{"n_layer": 10, "d_model": 512, "n_head": 8, "n_kv_head": 8, "head_dim": 64, "d_mlp": 704, "vocab_size": 16384, "activation": "swiglu", "norm": "rmsnorm", "norm_place": "pre", "norm_eps": 1e-05, "positions": "rope", "rope_base": 10000.0, "rope_fraction": 1.0, "qk_norm": false, "attn_scale": 0.125, "bias": "none", "tie_embeddings": false, "parallel_block": false, "init": "normal", "init_std_qkv": 0.0174, "init_std_o": 0.0174, "init_std_up": 0.0174, "init_std_down": 0.0149, "init_mimetic": 0.5, "optimizer": "muon_variant", "lr": 0.00774, "lr_mult_o": 2.0, "beta1": 0.95, "lr_head": 0.00666, "warmup_steps": 200, "schedule": "wsd", "decay_fraction": 0.787, "decay_shape": "linear", "final_lr_fraction": 0.0, "batch_tokens": 131072, "seq_len": 1024, "doc_mask": false, "train_tokens": 626200000, "steps": 4778, "dataset": "wikipedia_en"}
MLP neurons of a small language model. Each row is named by its layer, matrix (gate and up: input weights; down: output weights) and neuron, and shows model dimensions 144-239. Each number is 200 + 20 x the weight over its row's rms, rounded and kept within 0 to 999. A neuron's up and down rows have the sign that makes its largest values positive.
After each neuron's rows, "fires before" lists the tokens most often just after its 100 highest values on Wikipedia text that the model never trained on; "fires after" lists the tokens most often just before its 100 highest values on Wikipedia text that the model never trained on. A number after a token or word is its count.

L7.gate126,184,216,177,239,201,236,244,167,213,211,203,173,207,163,200,225,232,198,213,193,225,199,222,185,190,211,180,219,178,223,215,203,182,200,187,196,217,178,197,197,209,225,216,220,235,191,195,215,194,186,216,209,209,187,187,212,216,188,168,199,213,187,222,199,226,210,211,183,174,241,219,210,189,220,197,209,198,208,148,195,212,212,185,214,203,230,151,196,208,194,200,205,217,192,203,232
L7.up126,171,214,172,193,234,187,190,187,226,197,199,218,233,180,210,179,171,210,203,230,160,167,206,215,228,185,183,202,216,143,192,178,210,159,239,217,196,206,212,219,207,221,218,194,169,207,176,193,179,204,166,172,207,196,197,226,246,190,172,200,203,207,196,175,200,215,195,171,210,182,193,212,216,179,222,235,195,182,210,230,223,197,167,200,230,178,214,196,201,191,223,181,203,187,192,180
L7.down126,173,184,163,204,164,180,200,195,197,200,202,163,230,191,215,199,191,195,204,222,212,223,180,193,206,193,217,199,234,180,215,248,206,202,201,208,183,178,177,190,193,193,186,197,202,232,185,178,224,208,197,185,207,209,221,221,209,244,183,190,220,219,191,168,184,235,239,218,213,196,204,221,243,221,202,200,187,201,192,187,188,206,186,207,237,241,196,227,210,193,202,203,209,199,172,194
fires before: "," 63
fires after: "| " 64, ": " 8, "(" 4

L7.gate53,218,209,204,184,201,204,235,175,211,180,220,220,187,183,190,189,206,177,206,181,170,224,194,218,210,197,182,212,214,195,157,207,172,216,220,214,183,205,224,164,177,194,197,171,215,192,169,185,206,233,227,197,178,181,174,213,222,160,201,216,208,232,201,206,206,218,222,228,187,221,245,243,229,202,217,195,211,232,203,218,169,213,178,204,192,223,184,161,181,232,167,215,207,203,218,208
L7.up53,195,157,231,196,200,220,198,165,194,214,200,196,207,187,191,206,216,217,198,199,217,204,193,195,226,197,185,204,243,184,210,218,211,234,197,207,234,203,208,189,200,181,198,202,208,170,158,227,202,189,175,192,224,183,217,139,191,214,218,203,184,192,193,176,203,200,192,179,193,205,230,221,167,222,197,185,206,157,216,155,228,216,181,195,209,231,215,189,195,184,191,222,221,206,191,177
L7.down53,188,203,193,210,200,214,184,190,200,157,186,222,194,177,231,200,186,153,201,203,196,196,198,206,211,228,199,168,205,187,206,186,197,211,215,221,198,197,188,183,175,193,196,219,168,179,193,218,211,211,191,241,188,202,207,209,228,167,202,176,207,176,201,196,216,194,180,215,197,226,215,196,189,225,216,199,233,157,224,165,247,223,165,191,199,211,195,219,214,222,192,208,226,198,223,181
fires before: "| " 46, ". " 19, "|---|---|" 8, "|---|" 5, "} " 4, ": " 4
fires after: "| " 47, "|" 20, "^{" 4

L5.gate339,188,220,197,206,187,196,199,211,185,217,205,207,190,220,215,213,189,176,230,173,186,200,210,171,199,187,198,188,212,192,210,186,178,186,214,224,186,206,206,196,175,179,195,184,227,194,191,185,185,205,219,216,218,194,194,206,238,211,228,192,216,188,209,207,188,195,179,181,203,192,200,190,191,218,156,181,191,161,230,183,193,199,203,199,192,218,202,212,168,198,225,171,177,179,196,201
L5.up339,206,222,196,204,180,211,231,223,229,202,225,219,227,205,184,204,212,193,214,239,193,215,190,213,190,204,191,198,188,155,215,225,200,200,179,196,201,192,187,190,201,198,207,188,195,206,188,205,187,208,197,191,220,179,194,190,207,184,160,165,209,190,201,182,216,174,182,186,191,217,208,211,192,207,224,206,214,199,173,201,181,192,193,219,237,207,184,188,229,240,201,200,233,195,201,213
L5.down339,209,208,162,184,186,193,182,205,217,187,200,197,199,212,210,238,201,197,220,196,181,174,196,201,206,202,209,193,190,209,201,186,210,207,225,192,212,175,183,171,214,185,196,182,177,208,188,219,211,217,198,224,200,200,205,201,189,233,217,223,185,215,220,219,214,205,237,210,155,198,224,212,229,198,167,183,225,160,175,218,207,219,186,203,202,227,199,180,196,195,211,205,190,199,204,180
fires before: "| " 57
fires after: "| " 60, "2" 6, "0" 5, "3" 5, "(" 4

L2.gate245,158,200,188,221,235,191,178,226,163,180,229,159,196,164,227,172,188,195,183,205,230,207,194,197,168,201,204,186,233,194,220,196,187,155,195,191,244,233,197,168,177,172,182,228,208,183,180,210,226,203,200,204,222,205,225,208,214,196,195,211,206,223,195,189,206,216,195,214,199,222,206,179,183,195,217,191,164,179,186,199,173,185,211,174,207,183,200,189,199,230,223,219,197,213,212,165
L2.up245,188,225,180,217,205,194,176,204,155,198,207,199,232,200,191,185,205,201,185,238,202,207,216,186,180,192,182,202,199,185,199,219,222,198,213,208,201,220,208,219,211,166,187,203,210,186,178,192,219,215,201,172,189,218,176,201,203,211,187,196,179,213,155,207,165,206,210,226,200,200,171,180,179,217,236,218,172,192,150,186,191,163,190,168,202,228,203,228,174,172,201,229,209,199,212,229
L2.down245,196,227,208,191,209,205,178,212,203,195,213,189,206,237,218,184,189,185,196,197,225,200,231,225,192,182,228,170,145,213,182,192,197,174,239,222,187,186,151,204,229,208,167,203,136,207,199,179,213,196,194,223,200,195,196,196,174,236,200,216,188,181,171,202,220,159,191,151,202,202,213,250,217,219,186,180,189,213,205,195,189,209,188,234,212,199,235,213,212,162,232,170,190,204,178,208
fires before: "as " 17, "by " 15, "to " 11, "in " 10, "on " 5, "for " 5
fires after: "was " 32, "as " 16, "came " 4, "the " 4

L5.gate62,214,210,204,198,221,177,233,183,192,189,161,228,225,189,204,157,202,207,208,194,209,185,188,211,176,186,198,177,208,201,197,173,198,225,213,198,213,158,222,181,182,188,173,207,196,207,195,190,192,185,218,160,215,166,214,209,200,223,186,189,198,206,198,224,201,247,183,187,183,182,230,191,195,196,204,185,184,215,197,223,201,187,201,183,199,195,172,223,218,184,200,206,215,215,194,201
L5.up62,204,184,179,220,207,220,212,207,178,202,168,176,195,210,198,216,226,219,182,179,163,204,191,186,210,167,196,186,189,204,204,226,187,195,221,194,212,250,211,153,252,198,204,218,193,206,178,200,184,204,195,196,201,250,223,230,214,185,233,208,159,201,209,233,213,213,182,201,199,203,220,203,192,232,198,210,236,198,176,180,224,209,224,174,181,226,213,203,208,193,208,166,205,152,193,219
L5.down62,201,201,180,196,195,173,200,189,171,192,146,195,230,199,224,211,227,219,174,169,189,167,223,209,214,216,177,211,186,223,212,206,226,185,220,194,205,204,211,206,189,219,230,204,181,202,173,209,191,226,236,215,183,247,191,191,209,236,218,201,232,208,239,239,175,209,176,199,191,213,220,185,203,251,238,184,208,192,199,209,198,226,205,187,168,227,186,197,161,212,196,203,181,205,218,206
fires before: ": " 33, "–" 15, "| " 7, "medal " 6
fires after: "202" 29, "201" 11, "| " 8, "–" 7, "Time " 5

L5.gate385,222,195,197,188,174,217,198,231,224,201,210,180,214,229,207,187,227,228,200,218,208,194,225,201,226,206,176,198,207,215,176,188,231,194,184,197,148,205,179,197,217,180,216,201,213,207,218,207,188,219,172,193,216,197,190,258,168,179,191,196,198,217,187,209,218,221,208,239,212,194,220,198,198,224,222,193,206,180,209,164,184,172,204,231,196,182,193,208,200,208,229,203,185,193,198,195
L5.up385,206,181,208,223,220,207,160,218,163,232,165,213,213,186,189,216,211,207,226,178,200,180,205,207,204,195,205,219,180,212,164,195,161,207,240,217,177,176,209,193,190,222,228,186,171,208,187,239,237,198,184,182,205,213,165,224,218,217,231,161,179,211,203,221,268,196,199,212,184,210,188,154,164,196,212,183,175,194,216,182,170,189,221,203,225,220,212,223,183,180,223,194,235,171,232,191
L5.down385,213,209,222,217,219,214,180,198,185,199,216,242,189,191,175,208,187,151,251,177,206,176,226,195,179,196,193,191,200,197,197,195,190,232,247,214,202,195,184,222,203,217,214,205,205,194,238,206,244,196,219,227,179,188,152,208,182,226,230,198,196,212,169,205,215,179,195,203,184,247,213,234,178,203,172,202,204,194,168,226,203,208,176,189,193,170,172,199,182,188,229,187,218,201,161,203
fires before: ": " 44, "- " 15, "by" 7
fires after: "- " 28, "Succeeded " 6, "minutes" 6, "–" 6, "Preceded " 5

L2.gate661,216,190,212,212,199,220,174,193,180,187,168,187,196,229,208,201,212,190,222,209,220,196,166,201,206,222,213,180,203,198,220,207,196,208,176,190,208,210,184,225,182,196,175,227,233,196,187,210,202,197,207,222,177,205,164,219,233,222,166,226,193,170,193,191,185,217,212,224,193,180,210,231,172,164,195,217,215,225,206,179,199,200,167,216,210,199,200,214,233,206,184,177,172,217,195,189
L2.up661,192,198,190,218,177,210,184,194,184,178,196,225,223,219,224,191,198,216,178,239,198,199,187,167,176,172,214,204,203,185,213,238,196,168,218,203,220,193,168,206,233,204,184,195,234,208,174,207,193,203,166,216,164,202,228,209,188,180,161,185,215,194,214,222,205,205,181,192,196,210,215,199,185,183,201,203,193,214,243,206,207,186,207,203,167,199,224,222,226,224,184,181,210,232,186,208
L2.down661,198,195,207,180,211,235,175,164,213,206,193,208,196,203,236,200,176,173,218,212,179,191,180,219,190,201,174,188,184,198,196,180,232,228,195,224,174,186,190,226,185,167,202,214,209,202,175,194,208,177,227,236,194,228,194,184,185,240,173,228,222,226,217,172,197,192,187,170,185,203,222,192,191,168,183,198,161,192,180,198,203,210,202,201,221,237,192,204,185,220,205,228,201,186,216,200
fires before: "| " 69, "|" 7, "–" 4, "\n  " 4
fires after: "| " 70, "202" 7, "Reser" 7, "201" 4

L2.gate529,172,209,175,207,220,192,202,194,201,181,194,222,212,207,171,212,211,193,208,198,211,192,215,207,201,196,199,192,145,166,192,207,171,221,210,208,197,182,191,189,206,180,221,208,171,226,149,217,199,185,201,221,212,190,189,191,217,214,220,186,215,225,191,190,186,205,240,202,185,172,181,167,198,236,179,210,184,189,144,179,208,250,164,257,195,198,156,174,205,175,171,201,196,199,230,208
L2.up529,175,192,193,195,227,216,213,191,223,214,171,225,241,218,186,195,181,201,146,204,232,224,194,200,163,220,205,224,213,143,177,184,178,209,214,209,193,161,202,166,191,204,204,186,164,224,181,207,196,204,198,197,218,190,191,205,209,178,175,153,211,222,194,208,203,176,211,179,212,217,209,183,180,194,209,213,156,218,191,212,176,212,205,201,214,155,179,172,209,198,214,190,171,217,215,207
L2.down529,228,180,153,230,231,205,177,230,184,214,221,243,192,175,169,197,222,223,211,196,163,164,180,195,215,168,197,193,199,175,218,207,215,186,203,219,216,207,197,201,213,235,205,209,211,195,193,190,207,191,210,235,197,222,209,203,184,201,225,190,205,185,218,219,231,190,227,190,233,206,164,196,196,223,181,195,178,185,196,192,182,200,176,217,172,203,205,198,179,188,167,227,163,177,185,216
fires before: "==" 36, "to " 13, "by " 9, "in " 5
fires after: "was " 28, "==" 15, "== " 10, "were " 6

L2.gate76,156,220,189,202,184,240,217,224,178,219,189,197,201,208,179,195,209,199,149,230,236,192,191,198,179,197,205,185,175,170,183,178,227,215,206,240,148,208,187,187,193,232,222,184,212,182,162,171,210,209,164,223,182,209,197,210,190,200,185,170,224,202,197,191,192,212,201,170,202,211,208,196,170,224,188,196,202,217,195,222,192,209,179,186,168,190,197,227,220,204,213,179,185,217,206,171
L2.up76,187,215,163,200,161,195,214,200,235,185,204,209,250,220,210,214,224,218,194,181,219,219,214,197,217,170,183,246,171,216,149,148,256,185,203,211,206,224,193,186,208,230,208,204,208,217,166,188,189,230,177,217,191,186,197,180,170,223,185,173,185,193,215,176,209,215,216,215,206,193,241,177,194,231,204,176,176,205,228,258,185,186,193,213,190,201,222,186,200,203,194,189,211,206,191,182
L2.down76,221,212,190,208,184,215,179,192,218,193,224,192,202,197,202,208,211,202,190,172,217,187,191,201,220,177,206,231,165,243,188,148,224,182,202,201,212,237,219,178,220,221,200,182,188,215,206,193,204,245,204,198,182,211,186,201,195,224,220,186,202,195,201,184,198,219,199,228,192,187,186,207,240,170,200,201,180,197,224,226,217,214,204,220,218,209,233,203,193,164,211,228,200,181,218,199
fires before: "| " 43, "|" 27, "0" 6, "1" 4
fires after: "| " 75, "/ " 12, "} " 5